config = dict(
    vocab_size=4157,
    positions='learned',
    init='normal',
    init_std_o=0.00349,
    init_std_up=0.0226,
    schedule='wsd',
    batch_tokens=[65536, 131072, 196608],
    steps=6624,
)
MLP neurons of a small language model. Each row is named by its layer, matrix (up: input weights; down: output weights) and neuron, and shows model dimensions 224-319. Each number is 500 + 40 x the weight over its row's rms, rounded and kept within 0 to 999. Numbers have three digits each.
After each neuron's rows, "fires before" lists the tokens most often just after its 100 highest values on Wikipedia text that the model never trained on; "fires after" lists the tokens most often just before its 100 highest values on Wikipedia text that the model never trained on.

L18.up535:472566515376460440510423482511474488465547535527504598456477464434599523535516525538463530515484553531456506467573432527472460446519539468474504521512546544480476445460500503521467487510532437520454519448511592466538480487484531510518477485512498521444481496469475437489548617513502471524
L18.down535:509561566534520565542482485509513582386524511477427506556519467567600492474502496502513528557513562518541410473466533431529537539536460417485518501504485553493545503456465451494523523541521473484493396441499514458529526495489471461560514491507501541516452560569546487515533487404494542444
fires before: "-", "\n"
fires after: ")", "ist", ":", "=="

L18.up1469:501460546577557459442554529414475457524460510499465497505536574422466429466399528495508472495503490524481474503469480435515469501550476523379495568510485521446461457503494500498503528472490522521481483496473460497515482594461475479444557421409484553435576513508512488478492590503465485481
L18.down1469:532506460540434553405494451540540563557546501474544424542429457550522516541492491462479586487538528475522476461502495524556552438523532509543478470471468408512531447487533486508455521487467515572484506510468520494464468461498479492537415558515515386497448533511555428534490422549526484404
fires before: "7", "6", "2", "8", "5", "0"
fires after: ",", "7", "0", "6", "9", "8"

L13.up139:433457512542480459526557481474487561483505512485483471593497498537379449515542551473443526523488439535552499432445486456550452484458563455461481513497498500481510512544459549425498473455485569425484480484520527398471498485491481516527459544510464494439434515482526580498525440540544498460
L13.down139:424491469603564421491540527483502548385475460482500500521485540565352506529522524468500479540502492460511518507426518470511513413474504451467505467460446513461530510519488521549542573537524618474557453519518437489472539482537492488544526498476471515432487510505490603489518499447529470496
fires before: "=", "===", "==", "P", "|"
fires after: "\n"

L18.up367:478460551501502412519472406469527438465496459538527529540494530458514533552451481576472452478562466436575392516495462459439478513490540525508511518489574484512511474522472478466552479479478499439492489519550511516475396427463494479499465467485466529512464488416479502496508478542517446476
L18.down367:447536434472492506487509474546573530499464490524476544570488500419454508537469462534496486558516477407518534554550486463514511494519451552493436503479516497505433523516507473468547434452543518528578428479492550529593487512515479460484450552509538501559476471513404515419500486547549513454
fires before: "1", "5", "2", "0", "3", "4"
fires after: "0", "2", "3", "4", "1", "6"

L4.up1142:513493532439536530551513405486514460470448558494488461533496456550489494491398477435495579597495444465501541519460533477482422473522429490602497521551481454520480481474544468470447509562461400565506499519492590500492425518490528522537502526491487564525507482540483465548523508494513480573
L4.down1142:492502567459453488527517437565506530494468517546491502505488463555521493561489463462534496588525485467530508467428544573541423544542533456544414495529521571545546420496524536500540524487514413515506550491505489495480454496501519533551486518467572510517531444503470583481541448483554504555
fires before: "-", "=", "\n", "P"
fires after: "\n", ")", ");", ";"

L4.up1150:490453466500475453548483547420607531500484471497439510525468537425556533493458537502500489427502486526482555477456450563530557533538443494558528480528495509487534515506509426482452526478566496446501515562551499482466438443516553547498524498526454511537403493491492534581516555537479596562
L4.down1150:506402403470406457563424480458566546458555539489504510426501591494494527514516588550484529470483552529473496566499608494390515489477528582490607541522518510462450500545500553509426501511523490530522535515543602587498539544449503509495472524501474502489518523454484456578525500482505499478
fires before: "\n", "-", "2", "  ", " "
fires after: ")", "===", "'", " ==="

L13.up842:549499537490536434533529541488526469521441533499523491492527514472513505452468493524483472458534469485470499464532549551474472504511488449506563495457493564507520463495516469484450526472556543537452490519484544542519478495450533504513546505465550558512424561503493402501515435496514485481
L13.down842:491530518425493508447455509524450524490490461474517434501517529468429527556441451514444498498563501415499508551546487530434502498506527406488501532498545487497516501475524548494481516557487560462467488494464532587524465501527532512584488449485521524508565484570474504526545469494535517518
fires before: "\n", "0", "In", "The", "A", "1"
fires after: " ===", "===", "\n", " ", " $", " of"

L4.up1242:513432540504546447488528515502409531469484517488484494526476530495488542488467510477483467539534538549469410413463637534402534517493468518557536557473470505509478510497553457501517496481460552520501519518536511491496500459501438521487458462464506530515501492491467490455470385493513443472
L4.down1242:522483514500544487515579495527429500573505454449455531463519477504519503465471532476500440573491480536571514459512519490475526497502574540542548464483489528566451517524489446515478486472531482409443452439547512474522410524503425548503464548497529580462547504549464498523486482494480463500
fires before: " ", "\n"
fires after: "5", "0", "2", "1", "3", "6"

L18.up725:510481521505571492477450493495521511525549508564542514505488396506510484468488606501487537467531528502443533549476509439465495488483492458511407435444547566581526489513492406497467476481530483552480540532441560442522483456524455465514475526490506495490541457507521491474506480490454469576
L18.down725:555522463502492533467538495517491506514514484554534472488522503559481541454458563515494508539508502536514531506495489521513475391539542523472556520422515484479489551549512553504499487506476562464452392471434571532456548523531523430487463465508497498425563471525523477470475505535478520532
fires before: "3", "2", "4", ":", ";"
fires after: " |", "0", "1", "7", "2"

L15.up1105:519536514521495522511529470446559543430572581521405509530508491469461461500488524531533577478491461565530536511519461486473463510497552521476493494504366557504521469532555526504445504487464511513597421503512510469462507540463541526482464492430463528558558608577472435443508517552452501508
L15.down1105:467515502476421504438492495542560491502548525498489494559489438539473434470523563497482485570473523609537543602479501522530489494568513478508548471491493550520479481505523514417557544460455431445487609454419440520462503492535486434514511518435423439478567498512462508522524558512477621523
fires before: "',", "'", "6", "5", "2"
fires after: " ", "2", "8", "6", "3"